config = dict(
    hidden_act='tanh_gelu',
    norm='layernorm',
    init_std_o=0.0,
    decay_shape='sqrt',
    train_tokens=129300000,
    max_steps=3946,
)
MLP neurons of a small language model. Each row is named by its layer, matrix (up: input weights) and neuron, and shows model dimensions 0-127. Each number is 128 + 24 x the weight over its row's rms, rounded and kept within 0 to 255. Numbers have three digits each.
After each neuron's rows, "fires on" lists the tokens most often at its 100 highest values on Wikipedia text that the model never trained on.

L7.up383:137109131144175120196146127089124101139112121161136100137115094115165151149101115111099132165105178103166125133156102128129135088163107156120153138118096138112108111061130147133138096142163133123129149123098067146090155159128126132153144188150124107123150133119117143122103135096108145110116124117100099121147126107170075082147148137134154180120149135132092129177105119127130166107129
fires on: "ing", " was", "ed", "ain", " it", "an"

L2.up516:138129148091136148158100104163143113133145104108097139100148115130164140110148147105115101126142145064086129133133163140113079098100138156126155164138097139129129138143129159093180135117110089106162134110092136155128150095159132191120138108129151124130151179126077125106128127165133111105106138120137166102163110104166111134148129125143125121163157167084135142113121104135135111127166
fires on: " Pr", " other", " former", " Country", " Col", "r"

L7.up79:123123113160147115116156141095123172102138084074113120134113133086151106130127149114103118140171129149118146107139088150105135139165116139105137119177124107136087114114169100167120121145128161146124100111123119119102138109166126128142125119135132163122132114129151123145100134155124139109154127152146130165137179142113141105109138129112119132138151064101124159130129166121132139123101
fires on: " st", " |", " p", " also", ","

L2.up405:143122162111132143130164118156115128134135108088107121148129178149121097153113159121091124122162110098087123099138147156144107112170153130132138108171126121148174089096128120143153150133143053127112091137095135149048147118163130155137144068133144097136158153137143102142125161160130157103102108142130132140104106151122148137158131164144131127123136118108120085123114146123154111118140
fires on: "-", " Christ", " am", "=", "field"

L7.up564:120125157131141132167097124124109124132129144111172163115131112191124137144147151161160118124156135151100100168062115131148115111113076129128148128099117109152098130136102105153111126131105118156118124148156098141124170122113125133147099097133126148169090117134180116100135147109084156106132167146125120131155146120154143121104128071146087110111098172122097141119148154125139121142193
fires on: "as", "os", "id", "est", "ust", "s"

L3.up262:095118114095146125084148158127142119152125126166124141137116138129121129099156138139113101137131113115119131099120136179130127162125115138077122167105154192110124161115126113130149139158143122150164156134177102114167089155131139112086116125125123150164171121165114113096120125119152140155148101152113122175135141153129159142152127176120170144158143159125138130159130156125163154140134
fires on: " new", " Be", "ity", "ark", " it", " be"

L2.up455:118097115096140116171129076122123114143088147145128129133123121062132115112171106139123156150140121097148181140119131151107168123119126067149137137151174144140128133158137127117119113106144146091147157128106090145081132139117107092162145133159108148098135081135103106112120105132100134132163114118143118079105096089155140121119125070188122125101164141147140135103124088135125123157118
fires on: " and", " to", " Z", "ively", "ly"

L3.up266:152162105122115134106128169138127138118129117119075074117145183120143103129107149203114149118126144078144152097161140091070168112143111102125121118146134145138158115156137164114143109140134096154101146164108127144104124158165147138163102136148111146106156139114129116099157092128110125111138146079139110114088148141123146133140128153075132134147124173116142137091128160114131143198098
fires on: "ent", " =\n\n", "ches", "raft"

L3.up277:114126089166135136126131163164118128134157103123122071115105119112141109129093107062142127142153125143086089112106183117155176141172127133140103090148127168135157115129111153134100155162135151105153124127144126079144140141120142130089108111097125116129102150098116149126147137139160095129165120114108099162087115139154157175098118135154153115132109100119148133094123170143148122162131
fires on: " An", " an", " Mon", " the", " At", " at"

L7.up362:135116137135161137142100126123128116160100117134083112138125164127122117107106130131131157137145129116132114141080176104105121125103100165135080138064113118136112124123142115136132208115160141132099162124149095149103134114155130154165157113144151130098108099122101144080133109102142113135119112112155092160138117134149088162146115120129142153086112082116187138125114121151097106145131
fires on: "al", " of", "in", " Val", "an", " Gr"

L2.up75:115110142127100117155106166109141127173097100117171128138094169087141105137118115138104151137136096124071164114137118125093133151127111082149135106116170109143161150127094165127118136165124111098079125070132132138120114166124110144122079169149106127208117143147115144169119136137114118146112154169115126142122135114142152127108120147099125123140129145109116085138145112121154144136139
fires on: " sp", " be", " ch", " le"

L3.up364:151108113143183136125104173124126127132140134115117118148101143133120134170112115121135140117180069128149113156143140117133117130112111129124123145184101171139144157156109114088153132150135131133115148096106128172103110077085113137141115096106107092102112143143150119152105135125131145101154110072125126107148115097157127099158123113123170142117113104127106115101113117114140162161132
fires on: "=", "ic", " s", ".", " def"

L2.up37:159165136121156141146115132130132161115129091086096092148123119145145107122099125126118130141151128098108171118153125066130115129108123157123136131143114131102098109145112133124133138115120115081093114079149167087144099121126133136138107092160130121100134150127101150152114130067132106145164137123129099141163142099160151133136095095148107158119121120128103099062083134161139108143134
fires on: "er", "y", "og", "i", "on"

L3.up505:095060109114105109115094136080117087100109138114101110140114052133120144107135125111120110103154112133128109146130097107095133100108124109128094095117142110106097128109137129135085103088153114089174104126112111120117103129145090133095078127081103121146150147135091113104087113148122108124134107113137128120155116143101116129150088130103162113104072105150112138153113122103120131089097
fires on: "act", "re", "ib", "ip", " we", " ph"